config = dict(
    hidden_size=256,
    num_attention_heads=4,
    num_key_value_heads=1,
    rope_theta=10000.0,
    bias='none',
    tie_word_embeddings=False,
    init_std_qkv=0.0312,
    beta2=0.99,
    decay_fraction=0.752,
)
MLP neurons of a small language model. Each row is named by its layer, matrix (gate and up: input weights; down: output weights) and neuron, and shows model dimensions 0-95. Each number is 500 + 25 x the weight over its row's rms, rounded and kept within 0 to 999. Numbers have three digits each. A neuron's up and down rows have the sign that makes its largest values positive.
After each neuron's rows, "fires on" lists the tokens most often at its 100 highest values on Wikipedia text that the model never trained on.

L12.gate874:493521530462540505479511540505505550548480481478495484442543491484471538493464494540469514519514496482463458485539479491462498506481508515512492463513481559517500548477518435489509493475528463496490489503483514521471459507532495495510517508499493513491511516468512469491552480511510462510
L12.up874:484506532531491498485474509506517509520501516504468472436500547525522495462446495461446504481490546493546505492490504573500533506556519490526500495515494516501494517485491482510459478538467538455480529483468490526524458501508499494507485499548507496469525515508492518504508515540492503490
L12.down874:504486498514536513502487536477516484481517540522486491480499515483505501477540523522451479461496495539469500471464490514504529493507561509505526528527477494489516480500485486539484499536511521474467468467492469506507530500507493488514464480528470490494493488515516530487466511488526503503
fires on: ")", "."

L12.gate655:493469476459486536500452539547466517505471500435488542482457468486545490486535482483484486487549515501466469532498491536450475488508494502464469503528471506494482477445535482517516480525497511450521520512486516546473514497500557480489487503515483538493524548533440499488447486540486461461
L12.up655:467528451483491524512516466571505543528481485484480465464487524519528541528492505505523508513511529473505470520487560528473529508543514480495465486510494539480530533485489487488490489494538490483504485450504455527516504495484538533492481511484477477493498487492440537493499523525496512506
L12.down655:528477503476499537518495486522516473480446493484477504459523481443500507529496517494520478492535488567493462499473487475473528512496490526473529531526490497471520536471477481532466551485509498494519527502509470505517494498476544514496460499544454494468489506532526516495465503534484502468
fires on: "us", ".", "is", "s", "on", "x"

L5.gate65:552500519517453499522463495519487492483470461470526507434484477484529522481501498463491531491501498523447511538467485482506527490524461477472509511517476503442489529484542494478502514509498481545499500516536472526492506506471516527490500532556482528502473533505466497460450491495468493507
L5.up65:509495533534545510470506535508474505495471439498541486532456531442508557498532479474500528514496527490452493499487485499463501498506495477508497489478491496537532532476497497466524494534479499494518527521505520472495468485483548515477503515528511513481497512551491482464496469487516492508
L5.down65:498479450553476471502512504531464526502507500487508493518532512508491469481476534496504487440498525494488494525507475488520500529466453519472513501530465512490516515482504447522481475522509517501489484516520504518527516492517491464495521491538495480473505511500467513488466475457477524530
fires on: " and", ",", " as", " (", "/", "s"

L10.gate987:508500518527528513472501557488492499468533470512466494508470464510533532470524518526505451490488506499458475503491499511511524514514496509483491544526505549489469533503504499495496439485479469497488524510493471491518522505440468486460545504493441509517509532493500504482481521518479486507
L10.up987:498525520540510479442544521514522527509519453518499493453521524450469501538456502517500516497512499534466530502504511505490467487531482496500464515491501469501488508454528469502462498501488490474502479502510463517515505458528559504489525512525510512524500546554491457504490542506498493520
L10.down987:498494473542492503471507519469522529505470516515528545487530533485490536513495495520484502491446522531535488528500557523483460483526486528517473496461471517507463514514463530469487525492473460476511522505458476494445472497495547525451485551493501517506503523490488471492502493519490513507
fires on: "s", "'"

L7.gate507:466539495517530480485505464508508515506487498541504503481489505539487493543518560489467529458519504488499505502529472504435475461526511511545490496487501495557494528466530472499484470463514471514491547466531505538538493502474506544523537493500494509450553499525518489446535498515466478508
L7.up507:505488494541502498498517518503505477488490517509480472485464505493497479504471463509465516531500506516510492494505511498533460460497511521520517512479498547487516500482541483488520505491448483476538540492509508448526534513538523514506537552462509432503493501515491479521518438479522507545
L7.down507:497501540460504532504529516518546519456534501567496531456532467517506530468505520519501511479511497488459505508515578520530523472514501495497491484510510488530493533501523508494519529480510515466517488518524500471484510488516489516491488465506493504520518513464547513492500476541502510485
fires on: "A", "R", "E", "B", "–", "S"

L3.gate27:520469523499467509477509530472515496501492460509495514517480515500538492498476512471508484486505495454511520508477490553503492499520524535543442485485486512502501494530505479492470469500476492531488534478540488513493480514471524495478545549515460510466501529514486481521516459529466496537
L3.up27:464502534493498481480451520509555544474554465495516485500501531521498522482468505482474485516505521499476543550481507482513487503488445502516495484527494453539486477475540497478529506502512526466504515509510535500483482523512534476507496515512543481523523514497483471474560501505496495514
L3.down27:526528490496510506520486491516456493537454482518500475509472489511505517510532525560492504446499483482473506445481544509515514495475459481493491479485464510529479475492454501469451502431527514473523569497490487452489458514534521530499459487520482503508478500509528524480506512470516527471
fires on: "s", " companies"

L7.gate895:465514517486508492476551497566496487537515512455439479445492509497549558505517502531491506487481472482460466519514494491517477512536518487503521524498484548499513554510514516538548485509466498542509484511530536527518448538501479516520511526480526480419486479471485488486524476499480473533
L7.up895:458510494454466484454489474525495520480514506496488501478484486495510507467479513509493525453528484498481466473498470510493532495535522472485495513487476498536482575513520495491465487496454529516485476521524485538480476524489464474496530505528472486465491546528486471444526492491522486529
L7.down895:544505479510500525500529497490450440559499498532497523498488490518514510525482567497476474541500508503473531519514454515460542513485526522499481492469514496511494509477498507497474492508553486471534502472532506496464514558453508499503481536501452513499455513514534518548488491502512504470
fires on: ")", ".", "ed", ":"

L2.gate341:531509468501490503501499512516463539465500507497481459475455491458522502497475496490534547563496520502474522481487525489482490510487511513521489459505474503447531534457486447471524493522471519483539477551500449543511466476495514510482528541530476487475495529514476480480464518509467515517
L2.up341:566504498512518473492467525490500503477461504485512499465494499466474551500484494442494494520521524481466536533457481457456497527503464501492479524514496503490498482481503487463489475493418485487517494464510496477483494504512461468495511523479468507469500456494520492460499512521492476533
L2.down341:459446539497522518485492470454499518499528467482493505532499498456503487521530491483475514490497505499467533493548468527506500525538500520498508510517484557549461468529512490519494524530469484485506458560496516504485520481499498497488510494507505520500513510512499503500477501462536511501
fires on: " (", ",", " $", " its", " largest", "×"

L6.gate790:511537547497465538524534446496490482492495514488468496528489531479502487501510500498475472517490526480535495480518528495523480501499492470484494493510471517461480487496539532534511477484530471555555498508483541536486508537512545504504462461529508539474535442521451503495499488532450483504
L6.up790:531501524511506536535507517508525492467515513514487461511507492511481508527509507505496478526471497482502483496504553469494473496526500469449458504480517483485484485515507491530498503514497472514490494540477462511506509524508555460476515460463538481498521477509459529497450498506472490496
L6.down790:506513448541494506517518488498514532500483467547520510520482497505480488492459415497497531480471537530521438553492506514446512502493520516460527481500531495525531468543491492468480522521463461504523504465539518522466510478495507566497520507511502459506452534480519534527513466468503489512
fires on: " of", "ho", " which", " to"

L6.gate833:503516532519489526511489510511465488513534515486461511528508491500492505535511487484507503495483560443538523459506501482533477501513594538521536481521501515438503484487508510504527495499543449490488515517497487524490492509502537469522494499454512478469506479537481480426487495479508508484
L6.up833:503478512507551517507512538516467515513511484516475536473483509497521470511468487463486501513455497506465480488518559466489535504495514476537491501506508508515486515464490482507486476491472478489468501564494534528491512493538432490488474480480553566481502499496493494573510472534512485478
L6.down833:508474509479444472535479465514444466512462509494474472507523455543493513508472521476529500530521456473467542505499516520474500534465500500472504471481474509478491498502516471472488508504504500519516512500510503472520553497531459497530508507522502548479508453502470495502495496488454549498
fires on: "  ", "|", " %", " GA"

L6.gate46:473512507487484476494514496506483489506545486492447479478456491475527492501499494486513493526499505470485506455518511548469507481484492472533521493502491519496515537465515430482490453474493505489504526502490467524496465481503477459519509511499552478486488493494525498495519529500509468545
L6.up46:498497489520558506487545514495490538468464479493524506484465503480513549444518549496458531510514502485480526542484539481528447479464460486494509505487514497452476499518497505474518506490515495489510525537517487490531515482496508506505497539523488529480528512505484499502553506474483499500
L6.down46:485477538536498533513519474521515480500512518550503536478469512485478498489446483467475517509495481505517501471565504528535476485541473538517482514483491484487539506503489526493496494488505476464477496521490485474492484528480478507514463507475480480493481464565517495497513506487471486512
fires on: "=", "°", " |", "G", "ag", "ami"

L13.gate643:496518518510508526463509504471490492506493480450471499508468496481529499447483515494467511520499513481479464529537488516488514490510500508498498546502464541452495517452504463507488450511492495506535519533537461514501519539466469465512470531490511492493519494486512490478494518478473519517
L13.up643:502525493493505512471530467512500499477471506500510511479449465495549495508511519508501534512394486532477546489485539557507503516482445521469495521486511467503467513485518469485520472489465484509543508494491519546477522494480502525503486504459504506519526501483487480472486519518430494532
L13.down643:497465458475515546549495492466500515513507488538476535493488537534526517502491487503488518496486533569559482497504567475490479499481516527477488558472459506505499490514511439487547515469517528501520458537449416507469480529503494474491481499502511521460518464474505472497490534529441515481
fires on: " |", "|", "="

L2.gate493:502509464498488517512507508493529474543528500523515501484471442517488495484508505491510515563526533469544525523484534501462503527493530509504507478518508534491536499513458460463495541478506504454486500522532471486484499545505501477517513532465477475519466460504522520518464547463445500503
L2.up493:487495512477487499516468556480476474514547531503490497488493498509499473490493530501540505528465531456534538520505487516479518530488470494515527481486518476511516489483486471486481526470525497511508485537526499497490465516431511489521512535508459510505464503510506509474442498489443504478
L2.down493:502469464464457461511559485503512511490503535493502513486492497509467514490455494553520496532474549509480527537497469435461485528519500457475483520489460502521511526475480537499509490445477527509496484486493484544484523502466467528510501452504478510523492505511502499539526488535528518505
fires on: " =", "=", " also", "rate", " +", "ative"

L10.gate965:530509525466506482506544517487494486521502496467461525467473476494504505485493433472497510489509506492476465482465534499510481467521527474499488528513476537540498516506519500476545416507483535487513490496490478542484472480527497494539470507494500516525507490507522481480532511520444479507
L10.up965:527499445505496473508526480502469511523482501526476499501521498463534462492490567518499535511509512514499466511482518470533486466512509474481507512503545441504555449513476524513456485522536478497553548406499482495430528485506480502499480486527521481490518468490469491481505512521537509490
L10.down965:509534518494522466514485525476474491484515471486511504538492468492471476474543491520496508493455454473466508525519488462550468519514516537496504532476508489565507494485494489510479511485549510499489497496494485521557535510514516526530486533511457537437497471510486496515499512496508482516
fires on: " of", "|", " is"

L5.gate748:469459474494447448469524488523456515532494548470468487532515441518563531473505489455471467482524466487527496510508502488493510524512520492509505445523447474510498483512509493533499452537509510509499520499520503473430481488460519525489513484527506542528503486515494500543535527496520473527
L5.up748:431489508516513504451503529492538525503457470489518502508475514508530506487490490534504557459539469492507534521493504470482501517474529467516523473471471465499437457503478498486445508492513550496471546470486486526463486519502490506529529515521474482463510465491534515514494509504513478501
L5.down748:518468524488455494516478526471510507495500495518494450462497528537478480516453497538520481463533480501485480521526475494492501499464466517528494517501479477481513514482468544494523519500497461519504472494485459484527505463482490478487469508510467518493498493483473475523551480499470534535
fires on: "an", "ne", "ian", "n", "st", "te"

L2.gate374:477497541503515493523452547515503537518501530492514491510483508531515500500495514509506484506486499455526529520513472559510494517527518516500502497486483471526525498496507477512475475512512504514497522523507526537534472535504529455513537510490497478483480543476440431471521498547494498478
L2.up374:477489454470480514500519513550479470480516525469521531485508462540501530524516511440506537516507547484508497506519518476452515499501497523508514479494469499505509489442487473497483502547496513475512485504490514532492483540548490527530444515541525530510538535514451489478511492547546463452
L2.down374:466476521488541496470481519496526505475473503489545493506497508521510537461493480503490481464520516533494468482468427541502553495483504521505538532532476525463483471467494504487478445517503523567523472497526519468486537487522463518509493496536510487526510473524492506502473476523434513487
fires on: " is", ".", " was", " also", ":", " a"

L3.gate393:545492485490496467457503474520467555473514515474515425459488484515520498500525528510498470499517507476484483465524556537507537502513562486514471491538469533464536479489477486517471530506484530477512510484500535531464485522517481452544532512498490493500545529535459458461466496506474512501
L3.up393:516513491509481466511472446497503506527537496502490530489478470481505459472527508512513500456497459508491482483502497516480487522514503504515500482484519550485499538486491503498445555509474509520503510522535552510500466480512501502542493502470463464511549473515497474470488495504520549448
L3.down393:523517531489513489505503506461472502462479482486534479521466496470516514511457475498485497461501491497482499496465483496510479503473472505493486531509467533515473493489492500500497482473491463460504524532500468514489523537495484489493511506452520475504453492487459525466507500475494532493
fires on: " for", " against", " USA"

L2.gate470:479485520528498513449500529505532476510484482493499501474458537507573507498486509517489450494435522487457495528516523534520485475480505494553529501482474454495509471468497479510438474497476511530533555516484498485538503496476514434527563502463499476540521508483489467470509497513502508502
L2.up470:498475501525492496501475564465524484521488472486512492476505501507505488522519460466505513516475503493462488478491483493511503514471531505513518503463449487514497545514518493462522472430456469492504518490478491511528514546546467494477470514494523447495523488502485514515525494475490508478
L2.down470:493541462442521467515476473478504530490496488517512540461500517529531496523499503529524446505502485556517476485510479473497522465502447476568505467444481510476529515529494491543522509494515489545474466494465533504477491563488512528504488460538463477488504477436454488505521503529507510481
fires on: " |", " (", "The", " best", ";"

L6.gate814:515501450465485491529489521531486516506504502544479487508517506508531501497493528528508478505496480495495483524496507523511517493476483522534495479514484487497478487506513506488473445493469479463485520408474486461467457505515530477487541494517532546475511488537532501504484523559499474536
L6.up814:496455504505495488496483499525506476525523511524494565558501523524492450505441514491466495499522519535515445512467489494525510506450518456536516512482501518499473473535525509513524499497485568526530492456457484518472544483478506529510490486541506479474514470447510542504475489536477503458
L6.down814:495504519500518489525480481499467532469501520541526517511523551478533460510480466540468460497506514520494441469514505488502503491519494506532506492477522519452464508482507494452512532488487509477477496516521467504495532484476535476514478489493520509493479527527459515467536491493504502493
fires on: "st", ")", "t", " post", "te", "ton"

L2.gate89:538524518479480495446515491474489534482540494502496472520484489464544531494479514462478530528490461491484506478462494532523452520484490484513473532503476513486499504483486488482466531532480463533512484538491483472519496513493512476443474519514511526498500502512481498488445493491507522514
L2.up89:540533571429490526495461504510485507523498484528466492508527491491478502478520509468469522514510506518495528470476516541486479518494501489524494497490552522527506511448502469493473516470481466493455481503477471459550498465527506519466481491543506515515484497524504507516483547498482534473
L2.down89:521489539473532531501503474504515521571476484499516529487528497519533540477495463520470509456482505504530472497522462498492493463486509499490475433513562505531480480521514478516497532491525491509505547461529516511457512506528523489513485493469553553495474436499514502524536494487499480482
fires on: " out", " Of", "ion", " Ref", " over"

L10.gate665:493511517505519456509508451484497512431526543497499497497483492504530471481484533507476507490510507488479486520489467480542477461528476446492497509508490472481545478521484506494478490506526531490518532493506465496470524494481450487497485543531467520502493524517465472523501499510434523499
L10.up665:495541497483487478510493497512557497498538517476478537497536490565483519533479463484572489551522490484484533459480542535503498495466542512520520488524503457483499519511524480471553514511471469525517487520509459458548495477501480488458496500496486507502528551497541464523477510509500492495
L10.down665:503549510515530531479466541447495537514511491564488493495459498455552481501505485514452515531505463533492484554471495431484489503535475472520515494449471539525463493506462472498486483524504503452521471495493503543496472524493458495508520496511440511538482488491484534498490499459512489499
fires on: "|", " and", ",", "\n", "  ", "-"

L3.gate995:509529524544501502470529498542489503551525467466475476471482506503484492522520503467490501519479519471483485482538532541510558487520516480501484532492474581512534468453526479577474512491500480487534516477538506497530538476466513460518493515485493519489535517513449519509502491477463456489
L3.up995:536491486501484503500507565458544526436517456495450476474539492471501487474506454515485503512479519486486485517504513511494483493520532468495472502524487511466485492492518514484483492522454486510525506472480490479478514542518488533515482533558510515490515507517475521482503516491483473461
L3.down995:514468505506523510526532489497473482474512471503526531530498495487533496487453509478475496455469486532497531457492485491515479457486436517465487546500505503524502473496506472526543489474545482541488501533462559485523485520479482501514514502485474496514528484489489493485518481479486531458
fires on: " of", " with", "ed", "ing", ":", " for"

L7.gate467:471483435510503493465562496558507494547510452501511506518477462498572502467504493485549495504495534482474477480501539512534491493492491491536455509496507483488526540523510497472501481502491482517514476463521492500517518540466501438462514536482484512489505535504512525473525539539528459531
L7.up467:497490526522530515472529491486475502526502460473518477482495545487488504504462542536514493478436534523501501512540499520494510523520489537498523540475499533480516453499471487530510452499529503482527527473468524527469498467477466511464532513511485534508475491480463464524482471501489514521
L7.down467:504535477514470557502502558474545505479517512510517453467492500515560541523541458514504539528507490529503488491485501547489495500497492492527492524513464512480491448531514477478437515488504488483488496504498508496520505515527459520511471508461467473473546474504534525513473550460456468545
fires on: " |", "y", "e", "ba"

L10.gate670:527507473496513520500518478515474485537458483511493486519534486474498497477496515510504449495514494491478474483501458493492519537494530512536494527542449519484494559506506496525514505442536511483479492491439505478494488575514492466521527502494532541511461502501471476505487498453553456474
L10.up670:538498469499481522514510469497536473556478486505515507472447486489500472515501493473512499469555518537502462521481501497459457473509481505462480523495512477473494520538486522468438445511445536505526535519480520472459454533470502502517520509552521479498548506529500494489523476526506504503
L10.down670:499505471505465484480543498487459520477537491490497505539524504511504502494496511506460519504524516507550519463511496493515513526490452475508492486488444483483464449544536468486507478478498461488490480503524504490538522531497516516501502490473465531484465454507490529523522533514528481522
fires on: "\n", " (", "\n\n", " |", " 0", " 2"

L2.gate205:494486509516497476477500542513494522487523469509491492532472486463513506517512481519463511509513492468492502449495546457537519481475515488509493490556493494516539558454488427491506424438490463530531499510513487566501476490473487487509499473511508481475529503514519477475544491536476516535
L2.up205:542467490490514456505539546494502505471476505488476442498470520500523499528468486494501445507567506477520482501487526472501495511523553482522467501538496517480492501486466479483477466542475466443493488523522466518499488505489513492529504540514523478530541502516533472479496528539496502474
L2.down205:480461494513472531455529512496470534556490495458537514484558533515487471463505478507455494523438491501522514536511486511513493507489489535461499515499479516477484509528520553513479493487537506484475539445491515523489485477511461507531523467476523514497507517524514482476492468458468472453
fires on: " (", "{", "°", " in", "=", " Lake"

L6.gate332:455528522472518492517487489541502493500557494454484517482530497479526467476485499519480518531467496475562523492515509509468497485521485509537538502538415500516484503545475540483518551526480439500478510501478449492520492508511527532531483497513492495505465457471465476534506507480474518503
L6.up332:508489534455495529492485452522530493459508516513481527475474487452522508527484491512544499499487496508515543484510552495493474491518476487497520530507450459525465530482500524525505498497477471530508533516467480455497521525463524524490521542462517519518495435544459458483510495505466503543
L6.down332:492522495550501471477513514520460500467495478483546498523512495475499501473510518490493568503467472554556452521528484475549485513492539470496494479520487511539497511508510519454485521502505478539493479466466515553478503470502488477506505460534501507482507475488490558507468501479533466520
fires on: "\n", " |"

L10.gate561:483492436484470496515520463519477484461512517468503512500479523461477510458485475538505465494524524485488468561508483497473484471534510502511465545518469490494480545504480484493478528488495545504477510477460482482459481487472487517484506530491499490469482482505456493517501521514509488494
L10.up561:533491539499499497484467488491565519502468537532508520469494516508511523525494480509484493476507537509475500456550509515495504507489518483508498529529472452477478499503513504520460494471429502532526548543503513441538468551483546537511495492490478497544531505515518485466488473504533455459
L10.down561:476518491513481551485474516500517518482465476515508496536488438470528493459511517522478525502519493530477479479495510491490456503502469455517507491487492539521483528557493465499527505532527491552495450434525484510518503493498472501521525487477476524465477488487504563511485528526525517506
fires on: "\n", "\n\n", " (", " |", " in", ","

L5.gate52:466483521518489495533536504523476480523497517537501495486459482534549511532487479466494483501499470456460467515503514518491489489460551489563483520510489498533500556471530455497495481491499534483505492445509452490511465513535538566488528489485487515496526506520505498531483530542481496503
L5.up52:499511501556497519437506474521480517482458505462508508498480503479472500506492480472463481479474493484509473480522481521551471475532484467497558527436509484504554537477480485489552505538452478476546565505534512526500530491507507487488488529472498495470502507515483489527494498528493490515
L5.down52:514496473503443476538547484509522552525529490504510500511510483511542460489482503523512494532498578490531463494506526449511531497515488495514525498541422518507500496539478514508518481498534474551547457485514518488539519518524480507521483509518523519505477470496512520474477537521479499517
fires on: "K", "L", "N", "A", "B"

L10.gate284:507536505501459489531486475482471498491495494505473501511460528473508436525496477497475457512541534481498457470529566503511513454508540494503472505489495498519546481493488514508579480517500541478446519543447512530481483469479541506485495490480514512480496517536457514486517530510456505516
L10.up284:508507486532538490506523494510505472528492469530526515481503470496483499494503489458512529476459550505477488479464551474500514470516493448480481504491497480534505518485498501509477523472516484480565547496508514527522542511501481510527477516446503489475516507522526532480530480498481487475
L10.down284:519511464494497475514471501547506498486522505523522479551474489495528497495503514491506412482536490495515498489514520524493503495504517534505489524486517525516524521470505507501477524483558517510513525527539496515514516489502468511487442510523470533489532513534502464476504529485495477478
fires on: " at", " of", " \"", " Mount", " The"

L5.gate730:488473484495508514522503525534463511520504533475531471485466482531494463514523524504476513515545502464492514460467503496492532508505518544484495496515501560515480489427535465500472501496461486541510493480486549502526461530536488482474508502503471520519497530491475511504496494506540520488
L5.up730:477513547521487512525514463503526528502493483511503544511490528484493479453484522521431508494456484477485484466499506521502529523490492514542531486488542491510486450502472519524523509503481533457483517466473476490504509507523533492517491511519512507496482528489537497496537506525467515523
L5.down730:446501520533464505508504486567490488526463544510523485506501499497472519539544495488522515485473505512507489497499539524497482483535478525459518486517472439532479476474531517528511508481494474519487521488478498508463518527517452517571422490550483456497525501480517483505493518524532494503
fires on: "]", ")", " de", " Kong"

L6.gate802:514528493540515513496476496514531502510508477497483546498485501489475503498458473489475519476479532485535522539505538498492491444562487512521490557513512544453506475499524491505512472520506515546503495473518454514488465489466498468532541473512454546497479451533470457454524522529483519508
L6.up802:513509498491509500481524506452480487470496486472473490498550499490511481502519483496497511501512487490466517503538478476505521509484523452498507511488483475535503492542498530546453468513507479483513468491500468523515468473448494508438468477519495514504541518490530517459471483500486482536
L6.down802:446511490530503498534539465467471512515503513533574516502527500527508471515493479470488496535484500485504433508514504472474503506488467494463533495508552482501552520500473503424491509527517473536480481545525527488518543495535481496509510514488535455547498540472465460514517472491488516480
fires on: " to", " of", " as", " that", "\\", " with"

L7.gate553:510508540487517479538499519566477522527499505532508489507501463522529475497505513480484492528540513460478467502498514508510505472471514483514528510506453501501530472499498524509501463511461541484465522513499514462483475552468503477529537485485510494482533459520494480460514488549497507520
L7.up553:505510506501452480530486497534470502520468504521532489484552484485544499512519485481522504486561479473510445486481501518476509470486508512518526477528464505517521515492513502481477512501491543505466510529525514500480460516493457496547526513474529517471517496531474512485460487516475502520
L7.down553:508507542487521504482500490506504520494489512483437473504496515472500502475516494513492469477501513532468521488529544469484462502512493505510508542488471561502464498472438508516527522480510502480578479489489512493478501478481496514511473502482507496493556470507517507510495511475549463502
fires on: " in", "\n", " at", " on", " for", "ail"

L3.gate537:530463515513442519494485560492532474463479531486486498480493499524538556476525476454496497511465480494482441499493467486494521489478497499487486504507465445482490550532484494504448497472467509546506543484460496484503486551502528511518558499490518523480441469492460487500472510479503464529
L3.up537:496462483564498521498500536501510477505479498511492485491461511517521535483517531493507467491474498508478442499561473516499520487497500548484520481480473462512524565523474451479479509508454509516528549518473505499530555533497519508530514502515532475501490483475485471467509497475503447479
L3.down537:533550492490549490473553460478513539529532498555516535521520474483512484501514470544472535534526487505551485444459507492458502507466504486534518510488483469499488514465464501535509515514464471517488476507517537543517474481513479475493491472484461489501495490506519543519498501534497498471
fires on: " (", " which", " |", " Leg"

L2.gate93:489529524510471557514536509519521508536486490518481513497486503494495453479472523504499428512520500498519487457493523491491500502504490496516509491498491520479470504500543419525544466502514479477472499508501499496511457476491479522515479531512482502465527516530526500523506514531517465490
L2.up93:494527532515500494510496503529518518567480493515502531490481511518497488455494472472495478478546505494510512456500492504517494493483490536489505462553504462474470522546488488484462456473464493525480506544502479501539463530514491508461458509486477464471560497494478469503479497504516496482
L2.down93:495490489546478491495514493488472513474456488488494475538500504527501492495506542485508537486520471539522499502522506527533482503544487543499512497506524492508495518498523495508466502510513502506467470496463530471527546480497525487471498497470484550532526475515520514505498494493500479517
fires on: "°", ".", "idae", " rose", ","

L7.gate691:484501526494471495489462511479550508514534513520522472529483523479511542484495519481545509488469466466483526500529505493454501500514550475534472463469457505502442475485536488517492467512507450516473492488516519526496499533483486543490518518500466527497503499490433470514493503497467496562
L7.up691:498472507531492497510493492482505471504466436495527502529460486481536512541522488530457508503507473498521505525507496484502486477501481493508478457493499510508482513518524503517522501495467527519486479510479524506506501519508475536453519503530538494503476492564483470505530517498514476506
L7.down691:493508530511509487511480482491484499499459524515459493477504507537473466467472477494478495439490475492483491492485470453482492536487544481475477487497545502536520498425477499459495482490550449478455482487510506455541512466494506476506441470468512490520497528478515504468523485487494514451
fires on: "s", "d", "g", "ive", "ing", "="

L3.gate952:511515460443516503507493515517495487582523492503492522509507462523494465512498548482540457491554513487521512517497494524490514466494504487494506503482493520524501493508512438493552485464452475464460501523482483466496525495487481517485497490513452485502490522517485506493487530556472521484
L3.up952:527517496461514565504504484488500477542536528479517540507514503523505464504518508483560478487536522520510522539475502511477512504486481518432480517496523539526517523500519446464553529481498470448488478515477475499530496514527516510475474464495448542497476540529489488471477543518467487480
L3.down952:505532456458428475500473456517472466475466522449509496466475529500457516511499476541530469509512488486511502499486512476476463494499493463446506479503481507511502501489485483511475496479528500513500506464476487517499505477525555497514529443498489485518482543503517506498469471489511548528
fires on: "=", " ="

L13.gate336:455516515501505479474489503488513502526510509483486487497414463454492524468479441508516543521513523508482490506519493490478490511525529473534507479508479487479513485475487461498492489524479522508494552462494511487499539490459486455510503514468536538491506460555486470498505500490504503463
L13.up336:487484520515494478494500476526471522482538460486500501459505477465491505485513521511507514491533516510522511470501584496518490486493498476524533494487472451503550490530497543520501524495547505462462490511507456499513481466446476528520486503481495509486482495493522475515525532501503514526
L13.down336:491456499485475542499522518499501503497474535538513456474480494513485523485505483510505502517534496488491476510515495528512495433544526505544499476462414481489498496484498480499535497457474510492538516500469509532501507513469482492506480507483536498482493544502480506463449542525495479464
fires on: "-", "=", "|", "\n", " -", " |"

L6.gate1023:521528486492451484471485554489513487546477510498499484465487516508524476491465462514474512483576525471463474483463524513480497471515525532538490496508456503463468532505483513502449486504487491514514495494517537497428494521514504497513492537494538463454522494502468520470490498507525508483
L6.up1023:510519521480493491501505558494527482516515468478510484494485539466508486540506505485518494489515507495474491479511524533466524518502484486501505525548489531512505472513471514539463461554528526512500495514557514524500452495460519511468459502461462494504521518480475520423474454536526499517
L6.down1023:487473471486486511508458517499474504479535510477521546490542486561496507484520511505499541454500508495506487497511488447478524459461471560483491496545499481487517447585480523490464483539464477504466488499482511483494512501540515500503510504493488458501464501433469472499475500493474557483
fires on: " of", " the", " for", "hem", " to", " South"

L7.gate806:461491508517519446476547500499470514490507470477519543499453462508526525462520504521510518514466506490483494522537463501501524505507538508494504491464485520485474473492510509504487494483515501491530490458454512488485504512487490454484518498548469538467499509524459497514511483542486492528
L7.up806:467485502492502508476512461462522500465523464489529521521475499477523489463517529469506501482512486490491503520543494472498501551505492517497484486461521519465502497520488493497557486486511462491542504491513511508543503503445522516486491495554478496543486560507433473482512503500513472531
L7.down806:510521502490494529489524486498518504474524504489470492538549483497507479470502479558487557509490533477471510468493500518493481480478523503504491515533500532516476499499474508459495477507472513485396473469533462506518475499508425509529479504511510489478491458508484563534507481477490528478
fires on: "s", "d", "y", "ed", "e", "."

L5.gate738:499444526522451514483514546495532557540550472436493480521471459532564531517479488494502497460487492476464527539459526486480549495503509506496481515494454493476472514542491497492488495471516476516522488491517500518523468509513537461486539507509459484467460466484470574525471491504527484542
L5.up738:491512522524529542501503491461531497485526477535525514527463486484535509502510449486522435473508523527507498471487503472512473504507492477479464492517532518521495480487523516524494446518498499538492477495490548520522462517479517495529529513486486507512453478456539526484468482507485470503
L5.down738:478472469520478545497490499494504525508460511484471441466533510520494501509548479549486498519510529490508466501511494503500487452450531468500525473491479506518492491475460502524506532468505488506488514477508490470491481515512479472507452496488504476496527505503500483536519534493473509456
fires on: "s", "t", "ry", "or", "ct", "ship"